Part of a small language model's weights: tied embeddings.
MLP neurons of a small language model. Each row is named by its layer, matrix (up: input weights) and neuron, and shows model dimensions 16-143. Each number is 128 + 24 x the weight over its row's rms, rounded and kept within 0 to 255. Numbers have three digits each.
After each neuron's rows, "fires on" lists the tokens most often at its 100 highest values on Wikipedia text that the model never trained on.

L4.up494:159142113157114110140141107095125152174160138144163137122147126104129129145172159075098148122106103152114122172133111140153116184134177132115139092119108103159092102150130113108167166144095091138129109107145124135105147099106109083165136092091133080164090133144119141153147119168128136111096109137130108101117077147122135104130163128136140113113119120148114114150095104140149131146134
fires on: " ", "in", "ac", "ic", " was"

L4.up210:129128152130121128129114102109146104123171148139094123115106135155124144168145126125138104136151096180123120120133142125102144140099122133140137145082154082173158156093100104118106161098119120134192112156142150102114112133086130171115139106133090091121146110123072128129133102122161154099155087145126134135119130114135166093137095134142146112159143125109121149113094115121129145111173
fires on: " \"", "\n\n", "\"", "'", ")\n\n"

L4.up921:097148148131101129166129134122140136129152185129156151131148112103153119127142115069080132157127073161094106131141134172108121152128122166127173086136157124125146126132135084130148174108070132147142098158118129133107114159116130122097117110140165132119092080100105115156140144123108151108068133124109132091108098120151138125137133136144130140131114170144173126086100142152125102136097
fires on: ".", " "

L4.up420:124128161123102189106120109128123118149105149166142133143122130141111116129125126119116125109103151130092127154115133094171133118151169150170147119113148114193151127102098102138118120114092116143133092120103150167097150123106177099168092119165106137106125117114138096119164148130149126176116144119152131119111149152135148146142150144068149136150165174106128119126070132134123096134143
fires on: "-", " |", ";", "|", " the"

L6.up636:111153114132102147141154099130103119107140139103154127131105148135163153182117168155130117165090144166155111103074128134100076102121113153105111146125133133130099125107094104152165153095087162119143091077109152125132125123093136099165138128150117103126127188103093126144128128191171100132152124151115174098087117092137142140115160143129122121149096139076136089110135158092123116164148
fires on: " and", ",", " two", " adv", ":", " three"

L3.up880:139153153130100149122146128156146174131160131093107133151120093106109133144115052120142137147122141089093168129118169121100140137139149109164102124126116116163150168117090128115131112120107125124141127132145140130130146135105133119154140112118100120145138132142150123152094152126137116159107092070120103107107121122137158093103101116131142108155143101095120096147130185068128139129198
fires on: "ly", "ially", "ive", " then", "ently", " she"

L3.up927:133126131132082160166170111160164105134123115133122156140119119100129149108104101167102139135087139137111125117124125148112151091148101132122136154123154129140124111123093122124105093127120093161120063134103164128070101088159179164151108107131129129114132109075148101121135104129108147158119099137153121112085118123128145143139115111107125122087143173156122107142101131166109156127166
fires on: " |", "===", "-"

L6.up925:126113147143092132152146132140129097127158137103119126095128096120179136118096169113140101155131098149138166092114153135124132114118141184135090154138152107111131110080115109133132114087103114140112105140094130173120144140100144154171124111177147164103103153106114135088139132153175156162114150195119134113132190121143132123125153097119145135122137148099176120112130122126089128079126
fires on: "or", "is", " of", " de", "ar", " in"

L4.up627:141112129138104110083119144096104150119169127136122108144161139110118152165111115094153074129133124133107117141132143094101184145118165128120143172166134109137133131171117113139097190117075145149137112140109190133131131141100134115121144083124144149110100151105127119163141107075118105106171095135124152114105088121165136100118102107143142129166093143150135107110130088094101158128158
fires on: "==\n", "\n\n", ".\n\n", " ==\n", ")\n\n"

L3.up88:068141111140052157131126096133125117133099137114098143174106129138106108196100127120128131132131137137151116140133139122073107090095095191116152148127141138120108095123100105133138113124119101142163119119167120130129102108125122154098145119153102122122093136149129103113125122144110157140132114132109105092097116121127126125091091138143110115141103128139124134168121130155138077168145
fires on: "i", "or", "ur", "y", "er", " this"

L4.up405:095110118164163174114152118128137138110113177148133139098157080128103156114158138126120138125163145126092199142119126128092125167161146150122165168157124096147113114120129120168107108139134158148118144162114169145128131136148065140128173141109148129140126088109121171144159131138133156148107123159164143132109119134146119134130171144115069131101109113157120137118098159102097121126103
fires on: "t", "b", ".", " ", "ib", "0"

L6.up557:107111193175105142109107129089131086118169137096105189113130096095135134120118131120134155134118105116125104107116113133109114140126109153151144142139127127134096113124098151137148159106151131113138141139086125134101121111111150142104106134162162099118087124088154148118113080137142137168148110144136139132126195135128136122096125109140178130141094160108163071119118164150115143139150
fires on: ".", " ra", "erm"

L6.up380:113153119090115140101120125101166108114189156138102112173121124115108153136135172115143152103133110133131132114084141109102109097109127191124098137161099121134148145093147121139138187107110135134140096111145170153089138112154063124076145115106132083081135111108146115104161091112136102078120117143086114108139135111158092116119106119135125143112146160106144164124086133120169127138126
fires on: ",", "it", "0", "D", "v", "t"

L11.up262:092115109133103186098145104096136117115127167147120155143127096167141125126117153146102173125112110092137124117111170090115119147145187124098122122133127145130145107132104142154141111154169153124145099141125147126133097126081115087102133144118158149108154124103164129143084115136140160120112151114087153099129134120139170120100174162088098151119101119121136088161095139112108154144115
fires on: " ", ".", "200"

L3.up240:129079146111081128121151125162120155164186137125144101142158129180150136141109143075117098139101133153162127141103132107110115084097164147144121113105143128098164095111163152146129114130090122127176098134140090163128104065077139122131150141112115124119092172132147147111177134111117131143142105109147155168143118107102075078074100167113083104131122123106139165122113117128150124113129
fires on: " Al", " As", "l", "á", " as", " At"

L10.up271:139153129194130144162152102131095125125150144138167124176118096093134105108141086111150153126127113099119143128108121122096113109110139167127126136063150101106131103108112122078149100122093134122131090099127126113135123142102144114103127159102157111108136142122126078107148135132150173144149122152120134149139141150061095128137079115156142133177145130125127107144150167122105135123110
fires on: " rel", " Bl", "el", "al", " Sal", "M"

L11.up124:130162181110121182141135157158109098111149092149132158129146088109157138146093121154116166143113131160096110122140114169092103128072152126133145121120099109142109123162141135138152087129095087112111119124148116114145155107119145141158122090099116151143147085124140144156113113118151133173115127148116156125133137138106121105115167133126148138172131169166167081129131153127110137079117
fires on: "p", "ar", " of", " (", ".S"

L6.up300:149137140131102108128134159125177105094139137162124093120130121150142147123116074095106115149106141127156093145158090087139115108168092089153153157168127135163126115095120122130116145086147137127096111153143129168141142107114155184141088145147118105121096113126170118140133136156143166149093118175118142136113137103113121114103147072152146126122117109093138146156120130113138082117173
fires on: ";", ".", ":", ".\n\n", ");", " including"

L6.up180:106149152162131154132151080097139150105119114114116143133085147114143151137150160145116152143147159148126124124093164086096142102120138160079142097115125115124158140076142130140141180128133144196117119149128119120116138116068116139109134097134161118156135144135103147158109157122144120106134150110112160115091133089143146111131137152085147123157135157091141067094104095089136099109091
fires on: "202", ":", ",", "197", "°", " of"

L4.up265:135113083129087129152100102137125144135126123100144108130121125117145132111171128110111121136109125127105122137151132110117125145156116160097156117153163112157157076142119092147144130124112095145162120166126116168100154119113176090093133086162112134129147127122157124132125125158114132088105132105075147099134142138100158119122111172116143113102156164153182137130121153140123146127174
fires on: ".", " but"

L3.up924:078149090130099142112133128103131089115130115137167110119118141120135133179131071155122111131119161110122084139120135113135134112128150156126121076130128116129150129171097139184130120106162155092115107157162109157087148125123174151123129138134100094104104102136173109165117179167160133143128080141130142112084100134116068174144098132115128112138143111130124139126091171122146121131126
fires on: ":", " as", "'s", " –", "ah", ","

L4.up519:103143123134085165113148123173121156109119127130078098174136138158126098169172099098181104166110089096091131104113136117153123123140114160123121114134134125113143131176158148156149109113135150166123123128113096150074147112125133161102129159130159157135128128082168145183147140170136113103154087149121157118122087132137128137128131138119130125136136193111164127108084135126081091136115
fires on: "m", "e", "f", "p"

L3.up208:169145120147141174146144096139184125118138122129106092150090158094116097108130137137099123128095124138098131131116117130153154089161088109140167129130149114131146102101097128146116120086107142155115132144110161148115170124104135126160108128169139126128083104137171113107178157114170108141078125116166128175113114102082162099097140152106146116121162143118142108120073076143107141122163
fires on: " |", ";"

L4.up348:112122116184134140149120095116165129137145075127118130121125153116161104157133156153112130143119133121090127100095169075131149129134102144108116171119158081120119126115130113133076135095102120144123099120121176149124123128133171144138097093106118118114106149126089112121163108130144146131108078105092100139095170124110173126104076102130070084144137164154104116105102148104124152142126
fires on: ":", " |", "u", "'", "red", " /"

L6.up482:108118137162128103123144138124104069146118172142104122187123129111163156096139146154124149122096113093132089122107103117150141141130097131135171157154130083106169114106099113124121150108125145101111116157112141142146118127083157107130106113140138130125134101107192179148149100116149108116133119155150125161123128126141148112111119157130152147164135111157140117139135149134107139128146
fires on: " |", "y", "en", "7", ".", "m"

L6.up777:089102127116103114133151115121135106114157098115126158166095113126135154083125131101133116164077110133138117144141138076174154121151107188167138190153104133133125099089088093128093145104094126146151170139119148124119136103124151128138113092145134135077125144105106153086137109099153139160087098100110136157131167177173113129108138118184078097120141121139171112109101111066108128079146
fires on: ",", "y", "is", "e", "ar", "us"

L3.up731:139082158100084141132143150128140135100110155117109084159117120131131133125117142112150110203131121129119102178148156097112129141138114169080115123110127154089114119128111113114133119101138088138121107115120144103084119102137133121116168141112096105115131109167162107154124107144108148131169126110120102101152102128163116161090080152139147181133115133142171157117145143130078131142162
fires on: "er", ".", "ation", "or", "ory", " King"

L2.up385:157098145127148099118111136124160153113140127164145106120124130147125142098147114122109134125132120147127105124141108131123116128155159134116124147108088100125166114103097121149139140096142135108133117192126130167097132109099153150129111147153148083104116104154164113176115189144125155151154097150122144153083091160142100145082093162087099132130124129089148157113113128102123149131118
fires on: ",", ":", " until", ";", " •", " Stadium"

L11.up18:107112124118112125108120058125195102117139096127071146111143159110160127110104134167139175150102108114133133128112161146117136126136137114135149115099156105136125091145088051100159131129094082154127084127097114145140114117128171145142091102142129099156112113113168103090159105125131106131126102142122125146124116141099132115126117120121122133155132121150162103114159111099128140124132
fires on: " |", ":", " B"

L6.up195:106079137166111160138117134098139133100129113134161134137127119074158111099159089136139160137127105163144142107123167143116115121093133110135113135123168120149135123117112109142140199138155164127128115189111178198080107138123159079123127151121155142149150108092149130133160126164120150160174158125110147149122162125129100142096121124098157145162108146091179096114131136113126138135139
fires on: " d", " r", "ch", " D", ".", " ra"

L11.up902:134149123125129144142150146095170138140128108165133144108140118097107109149110122159080158152089143181096127149123129087149154114141090133112076148093116123154116114061092083136125107110109104124158108100121186119125143104112115135184100166169131128110127108135156137135159141121106166150131131134147108093122107151159085090124137099164142111132086127146161124158122151097132160148117
fires on: ",", ";", ")", "),"

L2.up396:110116136140135141167117153140164171116130186100113144093133095119134127091114120100106133093168098141138118101114142134149149136117134153135078108173124103131120133066105114140122122147136107144156136121145107109097129096105122097157123137111175109131098093121112122113137104111146137123102110143164149125104110126138161145156152089132136148112143199153132109128130084159109134100130
fires on: " of", "ur", "===", " these", "b"

L9.up405:092119171145132123095148145079151107109148140096108119109125104112123106194113145123082129128082138165091135105137099127125137098101128155131117127098160122147123077110126112135124147145119134123121113112105122150100114145126161140112107113128128121110140099140143121162150135144145103149122096144135118123104130120128101156098146090205132100117114085085176106119112171104134135150119
fires on: ",", "),", "\"", "\","

L3.up791:146182133119137105147144133164130145138135173112111152120103167124190155114144103141098143146135078125152133118095128089121127142195150146147096125142135128146120140134119115164139133102169079142100065141115102164096136096147146087133139126123165093171112109114136068114114154131146123122149091127141139119109111143154131118101157083097184119162125121139138083144114110142123160151136
fires on: " under", " of", "ad", "ect", "b"

L4.up248:140143145116126120152175108148125091104130170150115131173118128086177150143135102146147121123115140146150126115143091096123095096113136110107134141164205097149156130122086113186116137158104109139115122144151125096122119075114147123148148113096165091120141117090094078107140140139115135136151110146164130102139147155139126111154092150118119142128147139124106128114121202126137128107173
fires on: " with", " not", " of", "ond", "==="

L3.up174:079153142114126131156186172095134119101153097127120173190153138109166129138142138123099099129113102132088171136159133106126125137111139110113135138164112149130170119113138155160135158108120155132137126122163118130126069148115122137138103129121150145143094124114157141125150149116088131089082122107123165110144107161115159120132108135136092152103107145118167179146064168125139082135139
fires on: " is", " ", " as", " was"

L3.up364:114124134131109128092153147143124136122141170140166123132167088126159107119086129110074140137146108179100144167136124117138125144124143109105151148151166142166095123081127108134159172071080127113084116128108160139106113121100165159120121125155109114097127137103163131137136124175136126098072120138156109102107085121118112137146127128117115159120092150116167131103141120098120130141162
fires on: ".", ";", ",", ".\n\n"

L6.up879:102163139147136137098084140146147136123157144139153097123158147090141138136162155092126106141113094132106127141075126110127097155121127107178111130157126133150129130139127117113123152149083146160116131128107140170144181099117154152091133117081100075090137125120134132162182085109148169129122161180092157144107141163141121127112142130125101075128129131163137162162069137124129134128122
fires on: " to", "t", "it", " –", " at"